Weights of a small GPT-style language model, trained from scratch on English Wikipedia.
Size: 13 layers, width 256, 2 heads of 128 (1 for keys and values), MLP 704 SwiGLU, vocabulary 4586, 10.8M parameters.
MLP neurons of a small language model. Each row is named by its layer, matrix (gate and up: input weights) and neuron, and shows model dimensions 64-159. Each number is 200 + 40 x the weight over its row's rms, rounded and kept within 0 to 999. A neuron's up and down rows have the sign that makes its largest values positive.
After each neuron's rows, "fires after" lists the tokens most often just before its 100 highest values on Wikipedia text that the model never trained on.

L4.gate162,194,277,193,128,177,234,227,187,212,167,249,161,218,191,195,129,230,140,240,150,144,171,169,205,173,144,140,229,167,220,132,224,144,169,210,170,286,183,225,214,93,237,170,230,212,170,274,180,174,187,129,113,197,193,172,166,247,210,208,190,184,211,198,216,142,250,186,174,267,143,212,240,211,211,197,180,199,251,272,200,143,201,221,247,220,157,251,204,206,216,184,121,171,182,214,153
L4.up162,183,231,184,188,193,134,211,133,181,153,189,245,160,229,225,169,216,269,163,235,218,232,250,256,218,241,194,194,172,226,191,82,171,183,153,221,208,151,267,175,213,218,235,200,192,141,182,129,205,154,201,178,159,205,215,193,221,220,200,192,200,206,125,252,157,185,185,239,182,128,220,165,150,114,220,183,144,214,205,181,198,167,214,219,259,73,214,181,196,200,231,195,212,230,246,166
fires after: "M", "is ", "are ", "Sy", "was ", "the "

L4.gate347,118,255,211,272,159,199,229,225,237,134,150,226,174,241,198,223,229,201,155,271,226,286,190,197,199,158,208,214,166,212,130,291,216,193,194,136,158,174,265,169,231,263,157,256,230,210,204,243,121,164,152,225,199,188,193,208,140,248,224,204,200,234,134,169,236,180,301,160,145,230,241,162,177,227,205,169,206,179,186,260,271,239,153,198,174,198,228,224,222,153,132,144,212,230,240,241
L4.up347,215,224,147,191,124,131,196,203,157,179,204,234,164,213,211,184,248,235,235,248,242,199,155,190,201,264,134,156,127,243,163,261,189,267,165,228,192,123,244,115,140,201,174,210,186,214,164,222,207,194,238,190,162,212,150,221,178,207,263,237,209,222,213,210,135,237,215,196,166,186,203,236,206,223,241,217,236,229,228,178,291,160,226,178,273,217,161,305,253,193,186,142,248,131,227,231
fires after: "S", "R", "==", "s", "L", "Ch"

L10.gate71,185,188,191,194,159,203,232,165,240,166,246,192,176,206,211,221,239,205,198,272,170,142,184,198,294,257,150,189,186,233,195,195,196,202,227,164,231,241,203,193,218,153,202,187,256,197,253,197,211,277,166,186,161,186,229,242,144,239,249,107,182,208,168,235,185,287,245,192,199,183,193,197,205,240,208,224,266,251,263,221,192,201,223,180,252,215,166,192,146,248,215,142,154,166,179,141
L10.up71,164,214,189,91,148,221,256,277,239,186,218,187,232,173,174,203,218,232,153,231,160,215,271,228,217,234,214,205,263,238,156,256,198,187,100,244,143,245,201,219,276,196,123,286,257,281,175,202,219,197,185,267,234,220,192,283,192,241,211,143,199,138,188,171,221,189,199,161,182,173,186,205,229,219,196,168,152,126,225,283,168,204,184,254,219,184,249,128,253,296,182,252,194,203,202,180
fires after: "C", "0 ", "1", "2", "1 ", "0"

L7.gate103,164,190,188,241,229,205,259,149,148,153,271,158,141,229,176,189,186,181,218,173,199,245,175,250,232,185,204,247,247,236,243,222,151,183,128,276,228,194,241,162,141,238,216,259,245,212,155,246,223,166,221,181,203,203,251,219,173,223,200,180,207,112,234,190,145,197,228,186,213,173,242,271,174,140,225,245,191,161,265,216,229,161,218,155,260,196,231,275,269,204,223,192,205,203,200,161
L7.up103,226,184,254,292,123,162,171,230,202,218,217,160,172,162,161,245,229,157,185,246,112,195,211,196,237,216,227,258,130,166,147,245,224,189,186,230,227,224,171,183,250,171,221,245,218,228,187,224,254,163,187,232,188,206,205,227,176,221,257,132,202,163,289,195,199,185,219,179,209,239,202,222,147,274,207,246,236,252,220,153,276,241,222,137,168,211,169,194,169,89,163,219,230,213,185,196
fires after: "c", "C", "qu", "gu", "D"

L4.gate148,180,264,205,188,180,220,137,184,164,197,222,199,205,230,169,187,180,255,150,226,226,252,213,192,245,192,238,210,203,213,197,221,239,207,226,221,205,209,177,200,185,220,173,300,193,208,271,195,119,177,171,130,278,199,254,220,194,166,205,175,198,205,271,259,176,128,275,185,163,208,157,166,191,285,193,220,219,154,170,192,202,254,151,241,173,188,156,110,214,203,254,192,195,132,215,210
L4.up148,215,155,226,219,234,146,223,194,178,165,256,192,233,231,193,179,295,203,248,206,177,221,217,197,198,192,292,258,180,187,186,236,222,177,174,172,220,215,237,174,203,245,270,231,152,321,270,253,143,204,152,201,251,180,151,215,213,188,169,170,139,157,159,223,177,164,197,189,159,165,237,163,132,192,177,186,209,192,206,224,291,230,263,212,199,236,185,247,93,222,169,154,153,174,139,165
fires after: "S", "| ", "\n", "s", "in", "T"

L4.gate410,130,262,191,150,200,199,205,150,183,162,241,224,214,238,201,249,267,161,245,219,242,250,124,210,191,228,208,199,238,190,157,238,204,110,210,185,162,167,250,104,181,234,162,201,180,234,154,184,197,242,139,229,212,213,203,200,162,187,284,173,106,94,211,193,251,135,196,194,195,220,226,164,155,217,156,230,222,190,190,141,213,169,112,233,177,167,207,182,209,177,147,204,196,194,251,238
L4.up410,236,133,185,193,143,119,189,208,164,240,200,148,207,200,239,218,224,274,232,205,207,244,200,278,172,222,199,279,184,243,171,164,159,222,224,78,252,274,215,211,163,198,179,199,210,247,206,181,272,174,224,155,225,177,277,244,186,219,192,182,194,156,174,229,254,196,133,268,205,224,156,244,205,257,122,180,198,164,207,157,195,123,132,268,199,216,252,255,200,225,223,172,250,180,145,214
fires after: "M", "P", "m", "V", "R", "("

L5.gate282,149,228,215,246,240,191,235,227,140,289,215,169,195,228,211,193,177,198,142,237,215,254,247,140,200,184,204,280,187,174,188,163,201,167,238,212,245,180,222,199,247,230,191,221,210,258,197,220,204,142,195,202,173,206,179,229,216,274,135,181,202,156,162,164,217,197,172,181,257,137,244,215,257,158,192,263,188,189,170,171,145,211,167,222,231,218,145,157,173,209,144,220,228,160,195,236
L5.up282,199,278,183,235,174,181,253,210,160,203,180,235,167,155,210,236,163,226,231,146,179,218,224,249,228,175,175,168,173,199,170,157,220,212,231,236,198,161,206,211,140,220,209,229,162,217,191,152,257,206,173,233,194,217,228,210,180,221,179,155,179,173,168,150,204,177,165,176,196,229,194,177,237,146,167,199,230,202,202,163,198,252,237,62,223,209,217,171,195,157,209,202,223,246,220,224
fires after: "==", "| ", "===", ", ", "Ar", "in"

L5.gate529,149,267,192,117,164,229,172,176,229,217,281,191,127,222,182,201,241,188,231,120,155,226,142,182,164,243,179,219,245,274,207,189,243,160,256,149,155,221,253,159,205,226,250,246,178,251,130,182,190,186,184,225,201,203,159,264,182,179,249,187,156,201,194,161,198,216,263,223,322,183,240,227,134,230,292,160,207,196,213,180,162,161,115,189,233,206,209,195,211,221,203,220,155,207,165,201
L5.up529,180,220,185,175,238,236,163,195,209,215,143,163,172,220,203,193,251,162,162,165,246,253,211,263,119,226,290,244,235,255,232,201,110,173,224,182,202,166,208,166,214,142,252,224,253,123,266,186,201,157,150,188,205,201,215,236,183,200,207,175,197,114,224,268,197,234,199,239,218,174,170,232,194,194,180,189,161,170,213,295,173,157,198,126,201,140,225,228,183,246,196,220,247,195,197,169
fires after: "m", "M", "0", "C", "tim"

L4.gate33,152,256,234,186,215,197,210,180,174,217,302,226,210,184,138,203,187,255,155,199,190,169,241,183,216,101,197,164,140,165,278,237,255,99,195,279,139,179,157,180,158,185,160,266,187,156,204,240,142,275,211,208,198,172,224,241,161,125,209,186,153,148,176,188,246,252,203,210,210,194,209,158,126,241,197,187,213,141,240,153,214,145,140,245,175,146,143,216,132,215,220,200,206,130,209,263
L4.up33,289,217,225,208,165,225,199,205,249,116,210,204,227,211,224,202,224,203,150,211,143,223,226,240,133,172,242,155,160,191,267,123,223,189,268,250,197,183,240,185,243,117,196,167,175,163,177,237,221,201,178,163,143,241,279,272,196,242,188,261,226,149,230,234,188,193,297,219,168,208,200,118,238,107,232,176,215,131,178,199,228,176,248,233,246,268,143,230,156,246,193,104,204,172,130,212
fires after: "S", "s", "as", "a "

L4.gate47,205,254,163,233,201,209,249,181,235,186,236,117,197,163,194,168,298,143,239,128,200,198,167,185,224,277,170,212,188,203,211,180,199,138,202,183,163,183,224,169,124,152,177,215,228,176,269,176,154,203,202,168,161,230,233,186,180,195,184,221,190,205,200,190,221,151,127,192,227,213,124,100,172,225,212,186,284,197,161,160,173,294,135,216,188,183,227,149,219,183,173,136,119,169,147,245
L4.up47,234,198,196,216,204,253,213,168,138,214,248,216,189,163,188,155,244,217,258,195,273,186,147,175,236,213,194,136,191,180,170,193,250,130,231,144,142,194,250,164,263,176,270,176,132,145,232,236,298,183,134,181,212,159,228,194,212,226,225,218,179,158,144,172,215,242,204,174,160,226,218,140,190,147,227,105,261,111,222,168,224,203,179,164,160,138,239,150,246,160,300,179,175,157,186,149
fires after: "M", "m"

L3.gate266,250,246,166,212,231,140,149,230,167,198,239,224,220,211,150,156,197,243,258,199,299,225,204,248,217,142,278,236,164,276,231,172,185,248,232,223,173,252,207,149,145,204,134,247,203,161,142,211,218,135,109,260,188,306,274,239,244,180,238,215,229,200,206,187,219,156,151,175,210,206,204,140,174,142,223,172,191,150,152,136,200,268,210,238,222,192,205,177,197,264,192,170,206,199,149,189
L3.up266,207,135,163,164,155,148,187,208,291,160,195,189,130,193,204,131,228,233,220,157,167,198,247,146,221,160,266,200,192,172,224,212,227,222,258,218,156,214,258,184,217,159,139,270,155,133,142,259,135,184,131,312,293,175,250,189,133,176,253,203,204,226,212,199,201,190,150,221,215,239,180,148,155,212,176,179,181,210,206,228,153,218,231,168,246,223,225,190,277,228,255,188,177,195,249,158
fires after: "===", "=="

L7.gate691,245,216,148,222,165,122,172,218,217,207,218,179,142,226,186,159,201,182,205,202,127,144,175,155,179,111,275,271,278,262,175,151,201,234,223,218,197,154,167,113,259,148,156,233,172,192,222,212,216,189,175,188,208,254,174,231,147,231,151,234,221,215,143,219,257,166,177,218,195,246,222,223,203,148,144,208,214,169,140,221,204,171,282,178,143,194,163,194,143,175,209,199,205,191,129,284
L7.up691,177,232,201,202,135,143,219,175,235,149,164,197,147,190,225,263,170,236,200,237,191,198,129,237,228,216,223,192,196,184,195,218,252,254,242,272,178,223,217,187,213,151,172,247,231,123,175,236,114,195,143,168,196,202,182,103,111,236,270,171,249,183,224,146,207,290,235,232,236,179,208,232,176,200,240,282,196,226,211,176,257,253,233,155,227,269,180,180,223,236,248,225,206,226,176,200
fires after: "===", "|", "\n", "==", "|---|---|---|---|---|", "Re"

L5.gate699,231,272,206,184,152,174,280,201,180,185,188,188,247,231,249,178,197,178,187,223,219,201,152,284,208,202,243,228,204,228,171,235,176,189,258,207,184,245,249,130,223,193,233,225,188,203,284,217,149,109,190,170,217,172,307,145,231,249,208,191,176,193,194,172,220,243,240,180,184,188,184,194,205,165,240,174,302,199,262,277,112,216,186,239,189,232,183,209,191,213,198,180,209,214,180,263
L5.up699,210,221,174,232,237,157,159,220,220,195,266,193,190,203,191,228,266,213,152,253,259,209,214,266,173,205,176,199,188,181,176,156,231,183,215,233,174,120,156,228,212,190,258,194,124,196,184,212,192,234,149,146,194,176,210,191,79,205,197,218,214,144,133,151,170,184,174,136,184,218,226,167,218,171,175,213,212,254,220,156,259,222,203,210,207,237,161,225,176,210,184,271,225,188,257,129
fires after: "L", "l", "S", "s", "k", "K"

L4.gate355,149,303,264,193,138,179,228,199,241,264,222,237,182,145,160,195,270,229,193,222,204,279,130,170,147,202,232,201,122,224,199,210,206,157,147,219,206,209,228,196,223,232,137,168,189,195,242,175,164,162,212,209,128,208,169,170,232,252,191,149,240,146,241,147,223,205,135,156,235,249,235,181,177,212,196,170,222,175,208,239,198,174,239,188,181,170,242,241,160,242,148,234,230,243,252,220
L4.up355,176,205,191,161,174,159,229,165,196,186,235,201,156,219,225,187,215,268,233,237,270,202,181,221,229,203,150,236,149,185,156,158,204,271,130,197,209,225,159,238,186,214,255,277,154,223,232,267,220,198,177,147,182,186,177,189,138,211,198,240,192,240,149,261,188,207,213,137,167,135,168,225,239,192,156,174,226,238,183,204,220,192,216,293,221,243,99,205,187,206,204,176,148,205,235,219
fires after: "L", "l", "w", "W", "Ch", "ch"

L5.gate654,162,208,195,196,179,189,230,148,187,305,175,166,173,167,238,172,231,216,239,174,153,206,170,166,253,254,206,184,122,112,253,227,160,184,193,236,199,178,246,224,159,163,130,229,141,193,209,243,149,167,258,211,142,247,157,106,184,209,250,175,186,164,249,179,172,242,237,231,255,177,172,228,123,203,170,223,286,219,221,188,149,198,212,195,144,192,184,170,227,224,223,182,233,234,270,137
L5.up654,169,215,254,173,212,240,223,183,143,183,196,168,207,186,172,237,83,185,195,212,152,204,155,127,269,179,173,267,134,184,216,198,227,278,197,244,291,191,191,192,224,214,202,198,209,150,205,236,289,227,58,226,191,227,243,190,175,162,142,161,144,205,204,156,221,156,259,205,213,203,236,211,186,206,166,182,179,161,255,188,197,218,182,116,115,178,249,186,178,296,215,247,142,243,171,160
fires after: "c", "C", "There ", "w", "st", "St"